Weights of a small GPT-style language model, trained from scratch on English Wikipedia.
Architecture: LayerNorm before each block, rotary positions, no biases in attention or MLP, attention and MLP in parallel.
Training: a variant of Adam for these matrices, 299M tokens.
MLP neurons of a small language model. Each row is named by its layer, matrix (down: output weights) and neuron, and shows model dimensions 352-415. Each number is 128 + 32 x the weight over its row's rms, rounded and kept within 0 to 255.
After each neuron's rows, "fires before" lists the tokens most often just after its 100 highest values on Wikipedia text that the model never trained on.

L4.down331 [128 107 146 131 138  89 153 122 129 110 152  88 135  76 161  69 117 114  91 112 116 128 130 129 148 130 121 144 111 176 199  32  57 123 168 159 184 100 117 183 112 132 150 149 121  91 185 171 117 131  63 136 154 140 120  87 186 106 150 152 136 173 167 172]
fires before: "\n"

L4.down1428 [ 94  76 125  75  79 169 107 130  85 102 118 108 148 187 195 110  59 103 153  67 187 141 182 146  97 116 107 135 159 130 107 100 168 109 177 126  98 148 158 119 137 152 150 114 175 130  75  98 107 156 155 129 113 159 169 160 182  93 136  93 145 141 103 102]
fires before: " |", "0", " first", "}"

L10.down1097 [142 148  99 134 112 158  94 131 157  91 113 177 120 109 105 130 169  83 103 142 119 127 110  73 157 140 133 144 154 144  86 222 122 173  96  51 140 116  90 141  64 136 134 169 128  80  96 104 134  98 126 123 128 130  99 145 158 141 127  93 166  97 122 155]
fires before: "2", "1"

L4.down1477 [ 93 144 137 107 147  94 140 120  90  67 180 122 133  93 138 138 121 137 146 139 123 145 148 139 128  54 169 119 104 143  66 126 105 130 194 124 144 129 158 158 168 145 115 144 107 152 147 132 183 121 154  95 134 135 109 115 139 163 104 150  62 120 144 153]
fires before: "\n", "s", "ing", " the", " "

L9.down1090 [119 153 134 110 137 139 167 126 136  83 119  96 107  80  40 184 128 116 110  95 121 107 122 125  57 118 112 154 100 114  62 113 192 184 125  86  93  70 150 151  84 136 138 117 123 127  69  84 120 124 123 185  78 140 148 163 149 128 119 128 143 124 170  97]
fires before: "2", ",", "9", " ", ":", "0"

L4.down282 [144 104 106 142  93 142 118 166 133 103 129 101 122  87 139 125 114  75 113 130 132 118 159 150  97 181 165 155 104 157 179  75 139 135 118 147 144 112 149 115 167 155 217 183  98 120 122 184 134  68 113 146 165 182 114 173 171 112 140 162  87 110 150 148]
fires before: " as", "ly", " for", " to", " the", " that"

L4.down650 [157 134  77  80 139 140 117 155 151 121 122 104 185 200 122  96 107 139 138 124  93 156 132 134 120 177  85 167  68 140 103 134 124  82 161 187 114 158 135  79 172 101 123 132 174  95 116  93  74 194 178  79 169 155 137 137 149  38 122 101 190 162  85 170]
fires before: " |", "0", " first", ")"

L9.down376 [140 197 183 171 148 102 185 103 185 138 117 127 104 127 172 179  88 124 119 152  83 118  90  69 153 166  88 130 112  78 176 162  90 127  94 123 111 110 115 147 129 131 124 122 154 151  93  72 140 125  61 147 113 152  96 113 154 117 137 155 129 137 116  68]
fires before: " of", " that", "s"

L4.down1625 [ 72 157 109  87 102 128 111 112  98 137  89 117 173 125 165 139  94 122 165 129 202 103  67 129 106 111 129  92 133 102  70  76 146 110 121  96 135 113 141 168 126 110 122 116 155 140 128 142 155  89 105 122 104 121 138  82 119 114 145 110 108 140 124  72]
fires before: "1", "0", "2", "6", "5", "8"

L9.down1467 [ 71 144 115 135  96 135 217 118 113 110  97 161 151 136 100 107 136  95 203 159 125 117  92 118 152 112 132  76  90 178 148 171 143  79 133  93 157  99  93 121 200 129 117 127 102 119 120 121 185 122 121 133 101 150 101 126 175 143 105 144 116 203 116 118]
fires before: "1", "2", "3", " ", "5"

L9.down107 [118 133 116 136 136 116 151 115 138 124 153  85 126 183  85 145 131 111 138 149 134 106 154  99 111 109 113 138 128 151 115 128 108 131 115  90 127 121 130 113 126 132  83 155 161 199 139 154 101 135  95 114 108 146 128 106 150 122  94 169  67  99 152  75]
fires before: "\n", " The", " In", " He", " "

L4.down1710 [115 130 161 127  97 134 107 125 173  58 243 123 104  48  58 142 131 109 116 165 139 114 167 175 100 112 109 120 123 104 128 116 161 125  94 125 137 123  80 113 114 156  99 125 107 136  97 111  98 122 114 115 121 159 117 155 144 142 118 190 167 165 163 116]
fires before: "\n", ":", " |", "s"

L4.down732 [ 78 161 154 162 108 133 151 182 149  89 135 132 165  88 134 101  93 144 142 158 135  87 155 107 126 141 166 142  91 147 121  61  98 144 162 144 146 122 155 157 111  92 124 129 136  82 128 127  84 100 124 117 136  98  85 158 147 163  89 119  91 141 100 133]
fires before: "1", "2", "0", ","

L4.down1615 [139 118 126 125  12 197 112 151 120  77 156 117 100 101  89 105 111 139  77 139 161 174  83 151 110 106  72 131 143 178  76 114 112 148 124 120  99 118 165  79 110 151 121 163 142 124 122  63 151 147 144  90 105 140 156 124 137  75 103 123 134 129 101 146]
fires before: "\n", "==", " and", " She"

L4.down920 [159  74 146 169  87 167 103 145 168  51 175  63 129 120  93  86 170 131 159 143  91 156 118  89 112  86  82 134 164 147 163 123 142 182  98 117 110 151  84 112 106 104 155 126 132 181 114 127 136 109 144 105 109 185 134  89 140 125 136 117 114 172 124  82]
fires before: "\n", " |", "A", "e"

L4.down260 [132 154 175 122 141 129 195 155 125  75 168 144 149  93 111 150 159 154 131 173 165  96 173 164  62  97 113 179 156 141 149  97 181 141 120 148 120 154 134 103  84 118 162 166 153 114  79 142 143 164 132  92 100 182  83 123 138 108  66 106 122 141 130 159]
fires before: "\n", "-", ":"

L4.down1350 [145 114 128 197 147 104 160 103 141  91 149 118 157  57  62 156  78 106 138 170  93 108 133 129 162  94 175 191 157 120 131 128 185 122  90  80  87 126  77 132 153 149  92 142 150 114 161 154 103 129 173 146 103  95 118  99 122 139  99 147 123 110 113  87]
fires before: ":", " |", "s", " ", "+"

L9.down24 [135 120 132 121 139 180 131 137 144 113 126 142 161 138 215 157 124 103 104 194 123 132  56 153 104 134  96 156 125 158 107  97 116  98 118  91  81 132  98 150 109 150 106 145 144 146  88 159 109 119 101 146  85 130 114 126 126 140 147 186 103  71 155 198]
fires before: ",", " to", " of", " •", " |"

L9.down1277 [145 117 118 147 132 137 155 110 156 184 114 165 137 119  88 156 111 123 153 109 112 123 172  53 130 130 160 128 147 166 139 168 180  93  56 135  92 201  96  97 156  78 120 213 136 104 105 115 146  96 162 173 106 101 126 167 132  90 115 102 163 162 135 130]
fires before: "s", ")"

L4.down1490 [110 101 112 163 105 138 112 133 175 109 106 124 168 106  86  82 119 122 148 152 160  93 111  91 136 134 169 138 119 110 139 131 154 139 126 187 135 147 154 121 108 171  97 146  93 172 178  94 146  65 180 128 131 151 124  93 141 150 211 100 107 102  85 126]
fires before: " "

L9.down409 [ 77 142 104 122 119  95  52 121 182 131 202  99  50  98  77 168 149 154  79  58 108  76  79  57  82 144 162 125  82 150  77 127 163  73 139 133 108 173 108 185  66  86 156 124 108 191  99 121 133  92 138 133 115  96 111 142 104 143 189 152 136 105 140  57]
fires before: " ", " May", " March", "0", " the", " February"

L9.down418 [113 148 124  73 128 125 161 105 140 144 132 179 174  86 131 136  47 110 162 138 188 135 107  92 168  53 123 162 125 118 143 120 172 139  96  56 109 148 143 141 104 193 141 148 122 111 153 130 105 111 155 129 100 116 135 114 127  85  86 147  54 117 123  69]
fires before: " ", ";"

L4.down1752 [124 104  70 143 144 107  96 182 140  81 116 138 123  95 175 177 112 131 128 163 113 164 114 110 115 117 129 111 129 140 178 204 109 134 135 104 116 126 199 159 137 115  95 128 168  70 160 118 128  82 111 171 181 176 139 100 156 168 115 101 151  65  92 112]
fires before: "\n", "s", ","

L4.down863 [120 146 161 164 182 118 152 139  69 120  87 144 177 208 136  71 159 139  97 165  85 100  95 103 109 122  81 139 163 137 132 139 100  61 171  61 118 100  68 137 100 132 102  74 117  82 104  86 130  96  94 145 110 128 144 126  84 145  78 106 195 166 149 151]
fires before: "0", "to", " Kong"

L4.down422 [169  62 175 149  90 109 145 131 139  43 171  94 125 155 108 127 121 134 119 160  86 183 143 141 125 118 139 167 151 164 110 174 131 101 158 125 114 116 140 147  89  94 125 179 120 130  90 162  86 150  77 159  80 150 108 121 162 115 109 116 126 135 158 114]
fires before: "|", "\n", " |"

L9.down928 [108 135 103  78 136 126 117 169 151 119 103  94 112 111  92  64 158 122  98 142 101 156 166  97 146 135 142 135 157 150 127 201 127 136 153 118 158 126  69 154 134  88 108 132 151 123 146  86 105 121 145  81 111 168  82 166  76  94 135 182 105  97 112  89]
fires before: "2", "1", " Ro", "9", "3", " Al"

L10.down27 [103 199 140 139 153 119 162 102 116 127 161 119 158  98 108 155 134 154 126  94 132 120 139 129  89  85 156  70 100 103 111 156  82 127 158  77 181 139  92 167 148 121 157  91 147 109  69 138  63 110 135 101  86 120  39 142  82  87  75  58 169 117 125 140]
fires before: " ", "\n", " |", " •", " ±%"

L4.down1564 [126 160  96 165 109  46 152 132 102 131 226 185  66  77 134 147 145 137 133 137 147  80 138  95 145 104 154 143  96 137 113  47 144 107 133 103  94 113 134 192 161 134 149 171 120 105 122 175 139 148 163 113 108 117 119 102 171  49 136  83 151  97 196 128]
fires before: "2", "1"

L4.down1245 [151 142  59 143  35 134 109 131 169  77 158 101 106 142  89 131 114 110  61 158 106 143 117 132 164 140 108 177 178 122  72 173 161 135 129  76 124 123 186 139 131 133 118 158 125 125 110 107 166  76 179  85 123  86  82 127  96 129 120 150 153 118 127 102]
fires before: "\n", " is", " (", " The"

L10.down1511 [171 128 113  52 147 146 126 128 147  68 206 120  75  44  54 145 130  90 127 156 138  92 123 131 143 151 153  65 141 180 129 157  84  84 116 178 143 160  83  60 119 144 171 157 194 201 103 145 128  78 172  98 112 109 112 166 139  82 124  81 153 175 124  69]
fires before: "s", "es", "ed"

L4.down1518 [ 68  97  66 122  74 158 163 148 122  93 118 112 128 168  86 151 123 133  93 196 145 127 114 142 121  91 113  94 101 114 115 106 143 108 139 202 145  83  71 188 132 106 199  81 121 126  99 137 216 103 121 157 134  81 101 117 200 117  85 110 151 103 186  78]
fires before: "\n", "1"

L4.down541 [125 163 134 110 131 157 144 118  91 147 127 167 161 162 125  70 145 114 122 164 139  78 154  85 156 103  99 119 169 161 118 182 135 102 147 104 117  99 116  94  91 167 102  55 117 141  78 140 138 144 101 182  96 141 127  38 175  86  98 101 173 131 101 137]
fires before: "2", "1", "8", "5", " "

L10.down389 [ 96 117 132 169 147 147 145 158  97 122 133 120 123 181 111 141  83 158 107 122 130 134 120 111  90 151 164 152 115 114 123 140 159 113 138 101 108  76 117 128 194  77 136 126 119 141  90 121 130 131 117 132 113 131 104  48  70 169 165 125  99 137  61  86]
fires before: " ", "^{"

L9.down1648 [125  98  80 124 136  88  68 142 123 202 138 103 127 126 138 148  77 120 129  86 101 161 118 147 140 165 112 139 123 179 148 158 124 102 148  67  73 153  92  88  94 103 115 144 113 101 154 135 111 189 118 163 118 175 129 124  99  90 130 109 121  79 132 146]
fires before: " "

L9.down492 [ 88 112 105 150  80 112 105 141 145 135 175  67 149 108 160  52 119  89 170 145 154  61 107 120 130  96 135 117 129 126 142 141 139 134 152 131 115 176 102 124 105 124 221  63 106 129 129 172 152  75 161 104  95 132 134 103 147 128 185 177 140 124 152 152]
fires before: "0", "9", "2", "1", "4"

L4.down851 [131 144 103 103 118 173  81 103 172  80 145  89 166 141 150 110 117 133 128 166 120 110 101 106 134 130 100 104 132 147 135 191 155 130  80 153  89 137 114 134 172  98  91 108 114 131 144 145  66 156 103 144 162 110 145 151 197 149 138 135 138  91 178 124]
fires before: "\n", ":"

L10.down544 [129 131 111 127 157 102 153 134 159 104 133 107  95 148 150 151 126 154 151 157 153 141 137 181 161 136 137 145 105 152 206 144  98 162 103  99 113 117 134 137 146 120 152  96 141 163 202 144 128 136 105 138 149 124 137 135  93 114 185 129  89 117  75 132]
fires before: "1", "3", "2", " ", "4", "8"

L4.down1146 [134  93 144 135  55 176 148 179  91 139  69 164 133 104 126 109 136 117 144  73 180 142  89 100  78 149 160 129 123 170 110 141  87 133 133 103 126 123 128 154 141 114 153 102  87 142 107  95 150 127  91 124  82 168 154 175 129 162 157  87 139 145 173 139]
fires before: "\n"

L4.down893 [139 142 172 120 101 138 145 118 113 129 150 143 127  87 120 125 123 139  93 129 183 151 117 123  58 118 174 156 183  97 123  73 107 165 153 122  77 142 146 106 206 120  96 137 161  79 152 111 155 142  91 120  91  92 151  99 133 115 105 141 102 144 112  94]
fires before: "1", "0", "2", "9", "8", "3"

L4.down1289 [122 115 150  95  83 100 142 136 133  84 238  97 149 133  62 155 118 125 176 158 125 170 108 170 149  79 119 126 165 186 126  93 149 130  96 144 107 178 130 139 113 116 156 155 160 181 101 176 135 107 131 131 110 158 125  77 155 139  86 106 133 129  94  93]
fires before: "\n", "-", "="

L9.down765 [124 162 166  87 158 117 143 154 133 153 136 110 136 120 142 115 134 132 140 178 142 100 133  97 153  80 168  97 129 146  88 126  77 129  85 141 104 196 126  78 144  90 168 182 152 175  91 107 138  92 155 107  89 118  59 137 136 143 139 152 142  96 111  46]
fires before: "s", "t"

L4.down162 [149  80  85  78 108 140 147  53 102 120 114 140 139 100 148 133 151 164 163  98 126  73  82 128 165 165 101 166 166 119 102 155 118 123 121 117 200  93 163 130 154 120  96  86 128 131 143 109 102 130 122 159 181 144 103 131 168  71 191 130 135 104 129  38]
fires before: "0", "3", "2", "1", "7", "6"

L4.down1713 [130 154  84 153  89 108 127 186 132 183  99 109 146  99 125 130  65 117  97 110  70 140  91 164 166  94 133  85 108 181 132  85 149 107 155 160 199 126 151 160  79 130 129 108  94 114  97  96 172 124 134  81 187 125 166 167  98 113 200 200 106 139 100 123]
fires before: "\n", " |", " Albums"

L4.down1676 [141 169 141 141 123  81 104 100 124 158 131 102 124 126  93 155 152  86 109 164  98 114  80 121 149 115 103  77 117  84 178 118  91 156 125 137 131 106 107 142 154 137 103 110 130 132 159 168 149 143 109 158  95  90  96 151 149 150  97 137 150 114 167 157]
fires before: "\n"

L10.down1631 [109  81 132 167 138 107 171 124 141 143 136  98 118  82 144 118 114 114 146 141 159 122 107 102 106 144 165 104 142 137 130 132 134 162 174 160  80 143 150 119 183  95 186 132 105 123 165 136 170 115 112 151  72 142 154 149 155 159 144  91  87 118 150 123]
fires before: "9", "1", "8", "2", " "

L4.down1048 [ 96 150 129  93  88 104 100  69 157 135 112 130 109 149  85 175 121 142 129 128 109 122 153 181  83 107 104  74 146 133 144 109 103 135 138 129  67 150 119 119 111 115 141 119 135 146 130 184 120 108 113 144 127 132 110 131 104 143 100 144 145 166 151 136]
fires before: "\n", " The", "==", " In"

L4.down1533 [150 100 147 146 135 116 103 136  68  82 149 108 123 149 153  87  90 118 132 134 160 122  86 124 150 108 148 162 196 160  68  83 143 116 139 178 135 113 147 158 179 123  97 135 160 142 134 107 142 146 146 138 130 198 150 105 143 117 136 102 100 155 196 115]
fires before: "\n", "s", " |", " as", " program", " "

L10.down1191 [138 121 196 145  76 144  97 112 168 106 162 119 102 144  78 115 165 170 163 125 114  96 166 177 111  82 111 154 130 116 162 127 120  80 177 167 122  95 180  98 149 115  66 148 166 132 123 110 206  88 111 128 167  94 152 169 100  77 128 148 110 142 151 112]
fires before: "9", "8", "\n"

L10.down606 [ 99 164 135 128  74 100 104 128 167 147 129  66  91  90  90 129  78 132 110 107 174 128  59 108 106 121 122 145 130 146 164 131 148 170 117 134 139 123 140 130  98 149 151 154 151 160  78  89 128  87 137 110 115 106 146 132 120 131 162 112  90 116 124 107]
fires before: " ", " the", " December", " November", " October"

L10.down1674 [134 118 197 108 132 117 141 143  88 158 140  90 113  86 134 172 174 176 189 219 148 142 104 101 131 163  63 120 156 193  94 126 109  86 152 189 147  83 184 110 141 121  96 157 106 177  52 113  70 210 173 176 116  48  99 148  89 181  74 131 151 135 145 155]
fires before: " ", " of"

L10.down1318 [117 159 135 168  94 136 119 123 104 120 173 126  87 110 108  96 151  91 178 113 138 102 143  88 160 122 158  76  98  96 107 163 118  73 111 151  84 115 134 175 141 148 144 154 116 147 111  63 201 108 184 113  89 116 110 142 142  29 150 163 153 105 113  69]
fires before: " ", "1", " the", " and", " $"

L4.down1638 [ 67 125 124 120  91 135  80 171 143  89 133  66 147  94  99 147  85 151 110 147 147 112  62  75 158 136  98 133  86 153  71 133 157 121 101  80 138 158 163 123 123 137 134 178 109 117  47 139 113  82  94 138 126 173 128 148 137 160 174 106 154 163 103  91]
fires before: "2", "1", "0", " the", " in", " a"

L10.down1454 [101 192  56 185  96  78  84  88 117 149 139 131 120 101 126  68 131 115 131 136 178 118 117 142 173 112 135 112 123 163 173 136 110 140 108 126 111 119 119  61 142  81 129 111 129  97 121 182 131 124 147  79  79 115 107 157 155 132 162 137 120 135  81 126]
fires before: " ", " of", "S", "1"

L10.down22 [105 127 101  58 145 142 165 148 158  97 110  62 134 100 127 144 137 154 171 131 143  94 118  73 158 122 156 161 177 122 106 134 126 108 118 215 144 113 107 117  98  80 180 137 125 159 139  87 168  96 165 138 164  87 120 111 106 102 128 192 101 107 154  79]
fires before: "0", "2", "1"

L10.down50 [140 134 132  89 154 134 149 137 107 147 166  90 141  70 139 123 139  67 120 159 131 112 176  91 119 131 150  72 161 113 129 103 110 123  42 143 125 125 152  49  75 146 176 167 130 164 127 126 178 135 140  89  91 152 180 114  82 139 121 102 137 127 153 156]
fires before: "s", "t", "an"

L10.down552 [160 131 125  55 110 149 170 156  77 122 118  97 147  89 147  96 131  72 162 121 122  97 119 143 101 144 112 144 116 166 105 115 142 194 131 136 127 136 127 110 141 135 150 131 114  16  66 137 127 158 144 112 129 127 139 114 148 114 144 128 153 172 135 189]
fires before: " |", "%", ";", "\n", "–", "."

L9.down1084 [123  75 148 144 174 123  83 143 151  56 158 116 190 139 108 184 139  95 173 140 133  89  99 161 117  91 183 132  66 125 130 116 156 151 140 181  77 101 111 151 171  76  73 138 120  59 126  93 131 127 175 172 114  99 138 150  72 110 132 176 107 135 135 173]
fires before: " |", "."

L4.down1400 [142  97 132 125 109 147 124 116  93 112 123 112 146 176 164 144  93 124 134 137 127 149 154 181  48 155 135 165  99 145 129 152 130  93 159 161 129 126 141  83  88  96 168  99 168  91  80  99 145 140 142 175 131 172 127 149 185  73 131  90 103 146 107 147]
fires before: " |"

L10.down1470 [116 116  40  92 184 134 171 176 150  94 173  55 166  93 148 105  79 105  81  98 108 105  98  88 215 130 174 120 164 110 121 134 113 158  79 129 118 141 141 120 129 128 159 171  88 151 167 165 177  95 144 143  60 159 160  82 106 140 105 156 117 135 160 124]
fires before: "s", " |"

L10.down1519 [173  90 122 132  81 158 161 106 175  57 124 107  82 118 100  76  71 134 202 165 130 162 122 164 163 110 136 138 168 103 102 125 144  88 153 168  96 143 130 124  86 180 145 168 129 100 137 108 145 151 126 114 164 146 190 122 176 147 147 171 128  97 136  73]
fires before: "1", "2", " ("

L9.down1041 [162  96 189 133 127 109 124  91  76 151  87 119 104 138 125 128 110 162 178 168 125 130  75 197 171 146 100  99 133 129 112 149 119  71 151  54 113  97 138 128 101 163 187 156 123 123 109  87  81 125  91 171 115 126 145 157 111 142 138 147 126  81 166 131]
fires before: ")", " |", ".", "}", "9"

L10.down359 [100 172 108 122 111 166 172 129 160 153 100 177  97 119 127 189 165 161 165 171  94 100 129 157 126 154 131  93  81 104 153 135 130 153 145 113 108 148  82 186 145 122 173 158 110 133 149 120  96 151  96 199 126 194 109 224 160 192  69 177 127 173 140  94]
fires before: " that", " the", " \"", ",", "s", " to"

L4.down742 [127 103 131 157 103 125 101 193 122 140 143  75  79 137 103 157 144 165 127 132 143 130 116 132 124  96  99  79 160 135 142 199 133  85 159 143  76 125 143 191 114  80 158  76 156 102 149 156 107 150  73  87 100 117 112 148 129  59 195 101 129 115 142  97]
fires before: "\n", "==", " ("

L4.down1264 [128 127 182 158 137 129 116 145 169 184 107 119 204 140 131  62 104 139 113 115 139 191 106 107 137 133 117 101 140  95 137 110 105 101  76 187  98 165 101 134 167 114 137 138 103 119  96 159 140 153  99 123 144 111  98 171  52 155 130 158  86 157 112 138]
fires before: "1", "2", "0", ","

L4.down387 [100  49  42  56 100 145  89 107 137 116 173 131 145 129 100 135 115 163 113  76 111 187 158 135 122 144 134 134 137 130 103  87 153 200 117 129 172 183  89 167 111 120 129 173 112  69 105 184 113 168  87 118 120 131  87  78 136 111  88 117 134 119  96 129]
fires before: "1", "0", "2", " |", " ="

L10.down114 [ 81 142  97 113 107 122 108 113  92 131 132 138 109  82  89 138 109 143 135  80 153 107  87 103 201 179  73 124 113 132  63 151 144 130 181 114 158 151 122 131 178 127 183 164 139 100 164 111 131 140 160 153  73  91 152 133 109 139 119 186 150 102 103 146]
fires before: " ", " the"

L4.down1306 [107 109 128 109  68 172 115 125 137  90  77 100 132  91 144  76  97 160 128 132 137 152 128 197 137 201 129 138  55 178 132 115  51  71 124 122  93 154 151 144 127 139 179 182  91  72 154  88 152  99 170  99 152 181 145 108  67 216 190 124 123 112 109 147]
fires before: " ", ".", " to", " a", " that", "s"

L4.down413 [141 163 124  95  52 125 173 167 119  58 129 133 133 151 146 115 143 106 144 156 167 188 103 141 160 167 120 181  75  64 126 102  75 123 186 145 113 143 103 150 125 109 140 101 116 148  89 113 135 103 148 185 170 121 154 129  89 130 127  86 181 120 132 153]
fires before: "\n", "s"

L10.down495 [116 155  99 125 103 109 112 125 194 126  88 154 127  75 133 153 140 133   6 155 123 101  76 129 130 168 100 180 122 120 158  97 150 129  57 156 149 144 123 153 133 140 162 117 145 147 108  95 226 102 117 177 151 145 168 174 115 137 153 146 163 103 107 112]
fires before: "\n"

L9.down238 [129 190 149 125 136 134 119 152  81  71 144  95 168 127 121  66 125 136 130  84 156 106  84 172 139 194 131 130 157 151 105  92 109 117 153 148 107 101 109 131  69 115 122 127 103 176 132  60 124 139  80 118 172 140 154 157 103  63 199 178 104 151 106 141]
fires before: " |", "%", ".", "/"

L10.down1324 [ 85  98  97 144 115 170 111 139  99 139 104 113  83 172 129 106  97 117 111 138 126 120 120 151 174 153 116 124 178 170  51 144 119  99 123 165 206  96 204 140  81 145 111 112  75 123 168 154 106 134 132 119 124 142 135 161  40 158 165 114 149 131 102 155]
fires before: "9", "0"